Weights of a small GPT-style language model, trained from scratch on English Wikipedia.
Architecture: LayerNorm before each block, biases, tied embeddings.
MLP neurons of a small language model. Each row is named by its layer, matrix (up: input weights; down: output weights) and neuron, and shows model dimensions 64-191. Each number is 128 + 32 x the weight over its row's rms, rounded and kept within 0 to 255. Numbers have three digits each.
After each neuron's rows, "fires after" lists the tokens most often just before its 100 highest values on Wikipedia text that the model never trained on.

L4.up417:105084098125136128091150118105134238128103103187128124106072105184119140167125096105180104170116108104144120145137161196159151074123152116182112173105108117104134079130104176106090156108139087203145124073136124174083097122116146133132119179152075117170170081092101113131073167137112104088215125148060113179108134101127098147163128133141129167128166192129162137164107141132136179132174
L4.down417:110150107067137149141161148077169116142097183168136101099059125107096123134119094162113140172158127166184085076070119099091094161187114130136105150139097101161114127139109145181193151070130133141125095111081191140142129106187127035115110088197137115113110122131129137101112080093122141091139143163115124099093119123166144138163118100127173116118117074090150098137083197130191135137136
fires after: " H", " V", " G", " v", " K"

L6.up765:086167095092163099100172092112141117149110093114066172130176087104129117128141089153110170082168093117111162081130112119041132110118100120134078168124168145107084179171116126148071088122114148147114110109092130076163095108128147121109110072161109172109105125114073146186172217085112109111099093144112098138122118066143127191094151100100099121127123154141080118149097159135083118077150
L6.down765:045115148134159086142107105099111083102090092127173043125103188082095140077135145168120126072119146172076111148140082131080093048109136108134181143131139148094168152136129121183094070126154153105142149118161111130138125140104150144100075157112149126175169110149178055100110153108134176130138092153133162160171136200092125132166161128154112162143108160187124131136141160135213155083099
fires after: " s", " de", "s", " S", "e"

L11.up326:203104079161156118121151072111110105152126150199164137128152137162046182124099160145114153072095171125127192126165148130131136150084108106088168162120140168128134105125082121109141092129150099136143145122122131155087075143104130210100129148092128085106081119090140077188141095156125180096079115119115165164099099195140093075163094095105129164166099096109137130123174135161110058118106
L11.down326:145135161157154125131140131142138086149136073123132059141170117112116141107171141157115088117140155099092166119103150166160119202140072220124057166116136083166099120121159123035089150080112107148141146127049081125158116141129133176172184098061093146155111143125172183137131129126121190149126098108207147071111075147131086151084096185114141118152159116131112135119092140122087153103169
fires after: "\n", " A", " B", " C", " c", "A"

L7.up698:142116089157141120110123158061188133147104174129144045119163101176105201107112117119143145159119116184109147152201088100180138115119156091146150102154108122125139120197075109136147132115140078161116112157161141136213133129128099159127162120193114128157093092081041158104100101175125147083068081152097100182134065063135126070123153091143139098155136096146150162143106140137161143105166
L7.down698:168125097128138137170117102159128104107118148133179194167107207072159140109070161126155141075175093088142072067145130080123158112100103121092071161198156104141179110144151158105137110114131152129162116150143138120143174127099196155109200213105157140142120165144112110157117121164136129066132115078158107082051079111095161108124094129101111121136148106111159097040137114117102183133141
fires after: " was", " a", " first", " the", " became"

L7.up40:109150119158125122144173113131097049168144092117149142121080198138158107130060183121153097225141161136138174122174136182199083097063131112116152154066133167124102095089186112068168155150087086083087200117143167137137091120104149134119190109162097115106117094055107100143145179118126124107050120112159133172148074151106106149087112168139119120154148170117146116158123137103146124159126
L7.down40:162113127130172149158121142106118161105095131099082135088128161110072149115164135162135129138071087099118090097147099114140126120094158063149120165154138101107142215151161149192109135148113122074177162082166134112155142123104117084187190129128163096110140119146089150150155126089182086129184091149105080182161185141106175126099125173087145064142142128129030130142147132114162181135165
fires after: " st", "F", " St", " L", " l", " J"

L5.up167:092129167176106108164142188157065174169133120108159092189123105104088120157097086139085136108102121107085109183126089157138108084120140098143112168109122130113154104116168138188123122152181138119113117173144114091082110111155090066110166213104118074074133130126125100091160150129127088101162155146169085162145122101129133171219140120096097132136126176104216105158154143107132148145140
L5.down167:138147097154130113141109201031204158120133099078101106084131159159092118114110170143133092141119169108147106156148168119105154120084143120086158099167134131099100155140137129152136118100169063076123105168074123118130141173185104183106071183151110132096138060088117136144140112089174130134180140103094107100079099132142154116101151142096078104119130123133127124134142100146141132094155
fires after: " ", " v", " h", " f", " l", " w"

L5.up62:159108082195142191077136127092119114101139146104129106105186130169135143105180086135147143138067107133110112137123087102149091096105087104169108154183140122109081139146120143173087070094123125088185133143183117139097152152186124072094151138148065155111158107180121197140127120193102112140130124165086118060071106105156134146118154126127181111217138125095190131150147082108120114192148
L5.down62:149124092129159141112131033163090090113130113215159113088136110069134166115156118126093113102118177115086160129130185146115101100099178119069133186142142103128142136179098115159092133116135135130100078138121169098154118200120133146163153131122163161120159157149170134108091185098163087074109081101120076143198134167170158027096107208129127134121076099176093103111074175166102111117110
fires after: " a", " was", " Te", " became", " \"", " est"

L11.up90:151144070129133160138107119107147083154124148113164111108126089171194176115135139105088198142162165133151104185117114138139136125222171110073153162133101144131093084126183083122101126178102120084143100095104155167080072116123112111091159165173093129104119078092136155140152145119160126114164137085119161141143135088155087091097125114129171160119135164163182140185073142190120135112119
L11.down90:133080189120130158193093131100099105165076168176113156128142193129046170136129101149103152144093158095164157139171156067078155146108146129145103139135131113111103140113148187155141114102156114213113104109142086126120115170158107131041182185079130120134099088102122129071098163107154099110065160105124111148187133101149117090059112054146092155156167104151158131149143098158141149141119
fires after: "\n", " R"

L5.up631:157124075140101155155130135113099169101128052162116162103089078090113136079146080103114145156227135127182100106123164161096141140105172142093084100123131145093122145192182126145138135114089117099063120131138133096122134092107120184151144221137132133142115087150140118135154181190129133140198145134133132116085069153116043115169106098184177137161166187128117197178119131128130126140073
L5.down631:123137187108109093121135100122136127115135099146111191114089147161126154108129151190145125137090101177170119159105213122094204236135201128128105117085168154109136124140176123078120119148128079114061129184084047118108113087114163131065112109160117117132137135152122131181076135080098140082098144129103181136159161141108152127158146154131113141129147113088152148117163119048089125100130
fires after: " h", " C", " E", " e", " H", "c"

L7.up670:081113147174147133094099110139049195148140161065107103119143085162130148101151114111142084118127204162155121122100158106072145142166123142149148177183109157047145137105210128142154168209159148090110092121088163126096075147063130171127136123167140147140161142105114126096100085121088173126137138123144125123128084147179145167141131199103113135133069129121122213161112163150077117136108
L7.down670:145126128096184101112219141108154171101152146118145146174108088114106077145103160132163133154123170150115117177130045142159159147150068064186120163110099090105146072099168123061097080137133137154079116121096131126161144053105174115188149129221154106102094121083124170055112169107097206158113085114126185142162126154131168132113122101116126065131178118112143132123156165135076098126130
fires after: " |", " 3", " E", "ru", " 2", "ra"

L9.up516:165119113121155109146136135168187120108106153104133205109108165123070162089107071105121091146109136074102126114119122124171138150110221115067137116152081172140132067144110115091121112137152151163091079147190161144153132156064129114101095089089092174075131120135114123117190154121149121089073138097119171152166101170175133119128145112169181186122056092151128163124095145180185153082128
L9.down516:101117121145173187159160129111159149185137144147089078123127138093118078124106137164105116157129097166167119114134113072107147091120164118149162134194111122079129109119164091192081103191103165131146101108053132148093111188177127086126083170098165098145098134105146129109067104085111081170125121162111222182153102123132119128176113088148113078149140109121127175082146144143145145143132
fires after: "\n", "an", "he", "ad", " a"

L4.up523:111097125145188131175143090097028175140136161131171086123111140068106170151122143154131140132131145085152165190120122171119121091203125128074106125109074132112120080103147168122167141176106140104110109128118117127099117181080129109142132123123106160078155098120113118174108170118184181100082089138098152165134128185153154141078133122120150138121128082101112162164112092118116145155130
L4.down523:132126153128168127182144189092126119172153087108170160070107086106162091105152099144131130154126147109143164105171119120132071130132199161128148150123125064129111135138166221161055130122106139094157071116172133093116165136136145051118176151072182100190137129135121127129082127144078106096143179176128147106107071063115135100131123130097143156123151171056095088064115126141161110163129
fires after: "\n", " C", " ", " m", " c"

L4.up203:139152122092125135040111054167098190133148094156154068140160068141144161102167112191136135132149160123189098118128141129115085126102140167120100161161190149141088139130143117097137142076160132113110061177128087149119098140179139140147125189056131178098074085100109140141134184156114132137070095068126167126178148069162131137197127105123115167112148098119094113104180060131066116139142
L4.down203:110133094028183056148089126117127058112145073123166147093163142138114160136103142151154111078123123089149133131085123113094108163111141168110144149091150144095179116103161120131116166093144133086123094156177119099122223148141117115151094106128143118069071131132189095045104136126123125128157112090097144111156141149132116121132187129104138151149073132145132094112165158134102126194138
fires after: " M", " c", "m", " m", " Comm"

L4.up656:095072143169093130159169078161110138148121160120204129149130119116135147171074132065099146139120119091059148140139167075152105160130051123091134120136164125103107109158188108136118149136157086112161121135109114195139109118094107125108096176149148158091092168142178092181122144172130053125050094127146139138152118085132140152102071122139177150114163129062104164130128108142140099212113
L4.down656:186105105142113159090114139154124120104065117105127200099169117132179167145163169077157126118170116123131110138156074121131109177112151110142135176135080129111135110134102091162110121157135096061097101156183091164089080130097200102141133159096129199144139095132165117156138173125117123133125095104122134071111195156080149099153150104085137149105150088165162108187129118136132163155114
fires after: " s", " he", " wh", " K", " J", " He"

L9.up69:159014073140124090085110086108095132148131167118144125120148176118051056151173064170122170151128113140101074121105155127093132136160150156120128124122146074120114092174126129155137154128132166071158125144113121119118174131089107121114154124130121168169140121102142071150150105109070097129107177088094163133152147103202126098156102162126118142108123089081181100193131120134194076066135
L9.down69:131142105167067147121125143161131108168156167137102080134125151128082179072095128078105168179107130191138125095113106082127138144175202090112136153108151157124130124165144158128107079161167166147159083108081095137131137112156146155087107130132137126183087100143095095146157174155202107121100141131142093130137151120130154107059195137130161165174128123153171069140152119122101147139121
fires after: " R", " o", " D", " O", " r"

L6.up56:141162122069153128139150141118154126165155136129069165091157085077091113148109163171122141129126106140184142179129120161159117079145084131069168171109135091150066054205205171081099114136130176155132083097158135073149137121119099100092115137111093101123109160087162101120129106137174103134170094156133133127130127098090059165087092126106103126137144159080192094146119132109112141122194
L6.down56:108138088132090113136123154076124128080197164120132157104143111143188086162204139099108147174153147115188156055115106083132129111101166095138167144103178145130100155117115129189115175177081110102127110155188163137137124088120130148132128099149165076120185098088147143159146112123205148135141127163120067153157163128143168106091145135103157120113135115088093128150185105092157155169101
fires after: " st", " w", " W", "w", " sp"

L6.up440:156133096110130117108140103109100119147182152135176111096125068125110124113149103121121084109118142107167127135097149159112131126123125186065126115104081090097128140143138148161136192169155135133068138109091125123153195150107095150124173115071085181072128090097135100121121052176103111110176130131148172106111097115158100148148042170129116138095130105067101106121158227177196123133134
L6.down440:159169163165105106153145172106192155147181138117112113088115155117108111120134166138133146070113094135177181128113110129139117130142112146161146141140126093174113085061099137183126030142103122058131128135171105153142138117202122102054050108157158146147118199117152108129175151121097143098108137114132147136181124142086078101199118158058145040127135113179123161112136152186074043093133
fires after: " r", " C", "c", " R", " c", "C"

L5.up692:120097140101086077093121097061094167212156103148135118113128154103121097145143148141139128101091108189132115156130097131085106119112098139179058059202126118090142160138122206184141122116077151111111147123088110142114137150147141137111136151106134215144122129147048072094105124074081107112101092154210118108112103135065121153160103133127172136094137152160161132136197109083088110140193
L5.down692:117135107144122138083084114169221082100086143154112086133123143117044119117158108166139166160128133200136120108140137134123135186104153126133177163140123183143124108108122089083121122133135093150143127067122109110147191109051119112120114059126145137136134156115206102087111085182106116107125099105117120142175177159152156115122061140111186141151170085114101110110031151153149147104081
fires after: " S", "S", " R", " Re", " (", " s"

L5.up231:140101143103108054133148138067057185159131139153043153082118103066112078088121086127136130122162126177125117085101180159124099163159123119131085107120118162111136157212186116125141144129134083131081164131126174090137129142150106138182170148116096177138131166134115143147125128191142085139078133190156127082147122072127092137131031118120144183170134142130124152148101144155114125118085
L5.down231:113107115112117140118099176138175111120146110136129137139074093112141040158114137143123154133109132152178147149094145171085111157116176098115080138102149153201110128134193099111063164148149155108086154168160078140128096129106095077043135149124143124206122112133138146150125135095185112136096140087116106119080152177128122160144149090094116136111128110113117144123153122192098138082139
fires after: " a", " e", " res", " s", " E"

L7.up567:116181122123078122148167156127152136116143062150116142129066142150089099104135156126137124140194191167135104080114150097202115120150109149092161160121133133108139114143177181138164140117127090142107110151157100144146171142093152180105089114136064111049167129058140111155123127130132132102107104134129144138119087050100097105096161107096191101108167157138142101150151114201123140148129
L7.down567:136130166087104115150133125110149150126180102108143176098135131091113104175221123133122100155136064147149156195186194118187107093127120106136093101124188155126090215145122130153127159156171101131207157118133121124096177049116116096168135126163144107109073122096154121102112123109143143128177085095161106172170191168120121128091107098109158197081123100103072139093187135137141169148060
fires after: " g", " f", " sp", " st", " sh", "p"

L7.up710:202144086147117122116112159140155102088175153115165140094156128124110147085113158134150102120117125119131140137140108057098163135124090135106118127192118165112174154124078091202119110104165136149181161153152129158174104199143164104076127161145177097101086153093103123068161114115110091128141117153109157130125114079145148132079117125167112122147122174091190116189104074159126082158127
L7.down710:095171117141101136141114068127136107151148123095164102107159111146132098164079130116113158172141151155141123118101128075125103098096103094133140192135150098093096131211138109214127044105117154090117120130096135112068112062192129130131130111107193132109079185097167071163136112123115115091155173109127118128127142092097109151133123123086162152065093121120117125069076137157084136152124
fires after: " ex", " an", "it", " In", " in", " a"

L6.up524:140132136133114102103144181116115128131234124092120102101149090137096154158157191100137104057174154151126168117069128073093092177090087142127124119105120201207136079066125101114123121160180136114115180109112051126163117120129122159170150075085128136157059119083129112168137182115135095187068116149174121084117110115170121100097142116119137150106134153155114142117139158064088146199112
L6.down524:135150179037177160148169120117148117159126048158154164103098134150158155143087154089141133097136096194170113112124108097123040102068183098146094142147164121158118074119174157105180076165169181078112125155088129134088082101142125116135158158111130114156116114099126132087146162116114133139107143138144113137099123135112135132129153114064197161172077134126160085087139143142127092121119
fires after: " |", " s", " the", " The", ";"

L10.up767:085140135083119131128087096129085161114131103179124139054111098200099151138121134163112185136152146099150121143177133186137162133141156163100130130122084150122115157095168112095171170165106087207169082155119094138131074102110064124145125151214089136071132129112141169108105149156167123131174136124111141124112127120110078112151165102165179139136123129154121172176176086102136159165092
L10.down767:134174141137060178192107144141153198105113116094118106091149093127121136116163097168113166132131086145116108108142093140148102139131187177136144144086153166106119070178124098113081148107152183105158140154092099139114121098105131111088112121123139096093119140160138159146135079129163139162108112118089083113211115161100107077097095179098128188146153138104135108135159155150129174106075
fires after: " C", " G", " B", " M", " H"

L4.up389:065145155098089202113143081138041200158177161140038172102206164190114103136168140122074114126118134081126152150116162120131129114137188132131134116149108129093139117036184123159137092143099089133142133167149132105172114156114089092148176174132079101078131099127108116122123186097096144124087199179140161153122119126118094113078127075119144134125192124139154173130089098162116090123128
L4.down389:169119083203135099148083111124176141137136102139043092137161190127117134144141117069123162174157136122087132156153130090153084126110150125083166102133094112170154114091119196166068113109162120128141168149105142087171168133122099115126082126115052134141095140144143090123130129127175110137153113110115161155159127130134124227142056159105088124154154149112097132074143119137108059158148
fires after: " B", " H", " 2", " 1", " M"

L7.up209:138161160130159143118065108039127076158111133122113141091111133175148154100115183100119083118193168177179151120103155182082164095138148141080158151146118187091175108107133126130098124158116129086083179128118174157161130173106114091133128150185087101079167164084133104201191124144124153070140149160087086105145155118114107086088135127110150111117101119115146149145130160173134146159114
L7.down209:148130144129140129139117157164127108116149157173138132105075130138137128161163139091104164159081083083079104198149171113092188094116185097068090106131149118094068118120079166136121157136134108120170094136101109176148150059129121101174136131200090125158145134149108138186159121151149096091129185127109155147123130151097144096129187127103141127069159089135129143125148141170187134099077
fires after: " st", " l", " fl", "l"

L6.up392:192156066143100125148162115151139121089133126137150145126163120099088132159141130120104194134101143113046099143109091106146105151120139092105158168176133137173153117110121087098166173106092095093159146166109094169141121092139108116148126120176124146035142174151131160148099158146079118119141060161101146102094108141131133147126084133144152191174140151118177113095119164107122029118064
L6.down392:135135146103073096089075114116162087162090114148149074181106136122140174104081152163124128191159134121171094115167199112141085129112145065105130137093141117124171122165121176133135131087099135096100127094069133114133136170164109105120158133190157104159137142097206139106159160101118155131114122117162143098134154175137198175076149173158131148124051104173135145114098105072097159153091
fires after: " he", " He", " It", " sever", " is", " at"

L4.up315:174072096127147117108107164084096165141093120147136132182163072108093066153122146096131162093129155124162126069129159102099062114136125154120066116102183143096135150160145126139164145147113096136104070185114184131157163119173153200123137139095155117025128166091147149138099097171147102136108151141094133106082156067121128129139148158137149082135120131075120170159126128189124109094128
L4.down315:176108087134150132153136148077120139173103108095117104109128103096121045131148193110148113161088121117133122137103134149135127135184154125112103116102115095047089206118148132088126142128117144079162125165119106069096136145175105202110169177103093144166145198087148160191146184139069106182163172160094100162112149094157102103178201101120151125098151128139130067096141088140091185133182
fires after: " h", " c", " bec", " cons", " e", " res"

L5.up512:112035104115124126116109192091128157134176147162071114144170101183168143146091148111099145133125123087074134114097121102061172128139160167117144116176144189085147081133150119141143150182120143128161119138154127131108116192131099103116184120151072118117135183112088150102154106065052165136166120135093073147161131115123113126088144089148114213136135176122137134164174107120176080172090
L5.down512:125196120081113184135129093120141157148105191165117102092129145155103072128106155085204111180109168165141166157140174091149077114137090045091125158137127137154111191125076093112144107133152164115089158147181162054086174106103116114123138141126141166147105106163123127102091146089158087102115174101123200129126092146101157149116083120094158170192127145143130109120097079135203086105110
fires after: " a", " A", " Col", " E"

L6.up99:085135082157122140101138141130070126114164151135197115114174085153132148164087170183118096072161104108150126072128127083109126163154086119132073097113125144129120164074153151180140113167137134097095089103143107106102115190060158206144162159102121105131142095141096157143139160162206122119141039136098164084076103137160067090128137128129177150143188120166158118130130130138148123167148
L6.down99:154081069137123094140113115130199183154177107152139115138176131116109086095138105105153144135160115146150118139195139171084098143165049109166137133177113086088161068086097129099141090145140134103133097164042128109095158101158142118120129142141087197097076064108155114186107141127112092117111167171136105136113148095129122099090119123132149122136129128066101162184153114157128074106126
fires after: " in", " s", "s", " a", " ex", "gr"

L4.up575:138136123136153140116112128104095152081172156115145106115165105110126141163080174150106114123136160124116128164145159171094155168097132106111097122092046185091151108106162114110157118197151122133140143127172085161128140093112097130173179152138125204084097070149124118178174117170128082103185132097145158143120121108174121122066136090159124122179171128094081110131156153120190125109131
L4.down575:158102160174122156132096155145121103126132147166107078085120145118186096172120170165096139133143131148108153138110145128126074175131089067128119112077083119152082110131101165132108078195163155055130126077164141118103171191107141070180139172169088193113111096124129108118119130150050122077172123154131154085167161112083110110008110163154136171138131168117068107130110165195119149157136
fires after: " ne", " the", " in", " In", " and", " s"

L4.up332:099109130125103105132142178113114103086139163114098122160111100166116126133102120111145153135139172157108145165102195127124147141057164148161135082114115170066112102143101115129174138120130111098118143126189146140143088208090144137108183115194148092124171155093125160189120104186090111168057125138165104139182158147056099094115145123122091182174070132171087171155160136170182176149086
L4.down332:127068098086103125168142139066184169146138121110160145152114113095126121092132155128125100137072094135124148117112106177054170139152133120168078117116137142112123150113052077078127135174115182117095179136111090135106160036100093122069169110107146166211100170109142091145104056129124142101083115083111146135104132180129153103166218106219132138132154136112149169154119089157143133128143
fires after: " a", " A", " L", " N"

L6.up134:220070152112134126082128089111124136131138130138098136094163077130135091092167095154109097148156141088213087114118168146143103138129152153102132165130199132093142097143167105168112127142092116162099064114148135178117173140149177142143131132055195099062180156092145097138199151165105072139114133129100174150144122148149121108131133062104190134092158191148120131092095138109085216129137
L6.down134:124123092110118169112081151096124163164129141093145152143160149160157144097137090120160133113080083103107188145128090156117121106128190134098141086150101086140127106125081120135140144052115212160125086162119179084121155099107096166145154083167113054165097105118158154087108102148132160159073140136090159148159137136052162142114099131145115129144139178114156112150165139112111126153128
fires after: "m", " M", " m", "h", " ph", "M"

L4.up650:152077154109122157085113150069116111133103147143102212149173152103138104167119106112117153096143152141113111101145138113087126134111160157192109115122137142172111083153111111169113112171121180183144106146084067137088125165090139139152169119137156185099062101135134107124141184054090144102109095134095143116098114109124061170129126081071111154160142083182110085075169203114082090161171
L4.down650:131125122106206083126092159098097145135152110081192100182073158116096137082064117140160113106154129154114098072079177126150112090121136119072132101121147121156109120121137160189145144124057128094110098193136157115140097093092102077147178151162099081174096129114139130113140113147171071111088150073122096137126105121176098129157133120133056120129142113121172128129078087158101171196154
fires after: " S", " s", " D", " E", " Re", " Ad"

L9.up499:142137090183146056136116152117130120135151107205109154137125101105160108123145139134145095129142115146091138170126117104169143191127127071100125034154111173087089133172115132120091124112126138093122153142127141160096116106187191167114108134110126164057158141099127179139111042134133190193064129090105152151114066087239116083124148099140166191132077137110141131161104122135100184144164
L9.down499:144196130166114096136153157163198129125125118129089105131123116093139134090067100107101165080114122161080100136158080133101155122100104085138165202152140084102129130104174185167174142085156146137103104110096143175103180132195105088075121159100110104118097079102087104082151155159141122130138142110097197054150064122120149147145151178163102158075155079128146135110121109115127139167156
fires after: " ex", " cons", " res", " est", "ons", " cont"

L5.up671:165107108140097119091093170080112132105165104108077080156121135114154104096139072156120161084157129169151163114194119127172139137108107078130121176144146176109054129150152163183147088118168147124131153129108128096140151108108103151112119146102185136084097160117139188142052098140127134090122066171118109097112085109194173136114152086163163123148158139158145168140091177146097171143131
L5.down671:123194150160089079161153069151118125142112131136122116114131097059139123125124122041159187143196103183106071086162129094101119101094092139114103118110155150132123171118148152048136127057094150123128063158175138105125148170098132067165173171171153148137149133125125097175136176120169101161135146038130152106121109130100142132171134174100129129110113090114112118120159153127106095082172
fires after: " ex", " was", " app", " cons", " a", " is"

L9.up116:131152154137143140109093175132064141157145113105060142146163086159157172115194180114110091123146128101173045143104154142077123175097126159117173180111085135146136081101127068132155139180141113117125077140111118151135132137106144151104174058142177084143155198136145118089141153078148105150078114167134139170117111141141140154158145114072075087094081161121157153158117100108162186109150
L9.down116:148133094115198113142165104078134097089083158128179148158123069137100100095105129148112044116149146109131118079132129155091088154125128196104116154074125117182159113102139118086204090172204166113099108175108116106107148090088124151158166075168135151098068130105138138054105103143159111125093185159141140145134107140128123166123074111149081140072097112165145147143103114120165126129167
fires after: " |", " "

L6.up240:077120122115143134136109163122032161107129145154190123113116129154131099146160096162117064143142178090096119171093157157087127129121167179093117146106084104134155111122125181084089147165102124086068122131140157136094148148105123153094147202112148103146126096085049184182153208127106155074144145126072130087152124128115199065093161083161123124159085113121109183159126087161130107174138
L6.down240:157151205142176058134197145108156113152080131137111077187107080143092156145101078126087105167140139095115145145072098128116116221113141198141096089137150145109119161109055108089133074103132102118145164123071147086125122118084119140109073110128120096159132094097187145067129125139111101137147182190104144175139137117133141140166180147081108147164131070131172122138143150106135153094110
fires after: " e", " c", " C", "ost", " E"

L10.up2:151101156104064127155108044127083094113148141134163146110134117147159163141132088089053115131117177091128157146065107114117160144140059112156216128121096121179087151132132188114089104154145140143116137127117088164142095110142128108050126112106098159183133103112205148163143177132142080056152097124108111135182146148145153206124109169159116155081129121135107182179073157130152145137144
L10.down2:109094131129136120174136148140118166169085108136105154118099134134091133129117128134124116167136153169162106108118158115154058103119182140101132174099077097146165130092144173163138156099112175128058143119100160104061098149102140173080113122123061145057128117073081149099106160118106153176045192076159158187115108157086105166172074108119095124111136136168130095111125150122166124114088
fires after: "\n", " M", " v"

L9.up667:135167134144172089128115087134077131135087135170110076091146174149103158150119129111086148108145146124113216104095165117125092099132192149119143152120097130119146106089091149125152141118120106039120173115144149126119139145087116150138086115080120119111161166113106174107139136110109177096085076117061116120123134118123133090134112158127100232157156118060158100155120149172114146117224
L9.down667:103119137101129117135112054135151139173153143123166171114151124154104114072110130128101097177101159073163105144126127155133130142152144111077150149190116150114157102100086170053109076124110139149101105174122119139170155174097063151134114141148113095133173116137181120168071069144166149080102095107101143133155146181145134133122125143105046183167146058200082143103083168099164142120138
fires after: " c", " b", " w", " B", " C"

L11.up283:106119139140170099102146103130142097148099173116126133091149088169145109143164146104129127096188176155079163122118106058100147141173174093133154142123049186201074161162157178107100138186166164109121090100134132104094112158094133113116121099083116123169149114158071075135107140111139126089112088091140156144188103125107182161091074103168102171098155059138135154119105149195164099140123
L11.down283:146171124123171196140115182029137088175140168148067170129098174096142199129153150121060140159117151109098079128097166110109118085150055140095162129070097129118071131131150137093108103131100175147069072133161179125139162109157156097096112128089132130172171116154111138121163124111150114134148138042148144148098059092102122111110127137156096163132181099189126159188134103158123141132118
fires after: "\n", "|"

L6.up410:112157130164131146157085099185135100141151088107115083197126120171119197146143103160052127073108121043156142173149169109104171161110118092125163150219103101128109135162233104140116129185096130105131145083104121120070171104127090106144165050087116134079168109110118111190118126128093118094131043160156108176144125076087137215118110150090123132131082155090102136159124153122118146108142
L6.down410:159140141147139136092127073104119091100125146146192119167224116112147122083126137116145098127128199124085162153118107189164087146143110180119114131113153137131101080180123072116078079054157133118094108139071127115108185085126129115107133077089139115092126185118170187115125130108185120121086147101142148114132166128124119173093113100167202106130153098103131085166065139157083131088071
fires after: ",", " was", " |", "e,"

L6.up201:167159083170148083148161086165055124123054088155160098083119097131108145159130117099125101135205116113153156132098132170147175093147101152113133107103164079137098134159200081091152134152095110124152136186114052149169208071132167165163156186106121100174129128146173098164153116112152123080140176106073125106083091145105086122122091092056141070118153194139207132172074139177121084132180
L6.down201:129135112100107153156167109162132053136139171210143095149138102183157092110089161146091106169140148112166210138111123080052152137147128125076176178150143148173100080147122154125100183147097152103125135162177094163140139114105075132154117136169147099108161103162142071107097140061079121109104216140111045130141095090180096147132134134110115100100120113142101118122133107119157112105114
fires after: " h", " e", "I", " I", " H", " be"

L5.up486:132175152101111116111124169096103142094122099131147206137097049118145093100088207138164114146164086118153104114135150132170124069124112191130113098116119102158159089180196169096130099128151108099126083179115158156136132123106106155143085178169094147061169135108099200160098094032124131142123088136144132128090090134133116093122095119123114080142145210131118131123176101165074105111116
L5.down486:101178102148065153115086062105166114103089157080166116134109144141077076124172113089141123137108105108182131134137128107067101067162170130148176102143173108092116162136154072133171201141128130131145178147154151064119148120164089161137165106093121082122159141102079148113076098104121129096119134167119107116100155151090135126129118106104162196123193121129161120129158136131110156131102
fires after: " w", " sp", " G", " W", " g", "w"

L5.up613:120070084175095151154104118169081139166138176168173143147091151180146127171089108118150185099164166198080129153135118156204110100140118083160130200065140142096111113127110128106113088215109158127136200171171159112083065161100111103149141137135120098162141113132096142089159100168119137095146147122135155183116118095097136129123108129124146089149071144145143116135112088140140081134147
L5.down613:143121136141080138130113138139144158121106079153132115130150131093174096167122174130114130136135127114150158085168131075140148148197131115123055171155147122177112136131101054152190172091102082206137141149093151132105105092129201089084121121049173112144144146156119071144118075094143170120134095069111106150094121082162159087081170121134107118194121107103173106205079063147127175155139
fires after: " L", " W", " l", " be", " w"

L5.up366:125155097043146150124175158131153128153133098101160126122107097139171082203131170092153169158132062109131206102129125148182133121106110104138119033094118071134130162103153148138123151176134033142120139132109124127109162184122132158127164123100129160113142137171149156142131123078120112151127132136114087183104073155103071080101111177084110151138085113058093157149186121136069057131137
L5.down366:165147048094120076107117172169149090153136081138079153126162041132116113123114111148093128118118118139123217131114080169087102168130134087150181095106131161093108131089098129178111121112162170090140169154111204065068080103144164113104091144144160147216146154130106162180144098120076087101117193140157171069143137134145167158173117119115142121095123103183131163180143134086210124100153
fires after: " w", "w", " ne", " g", "ong", "g"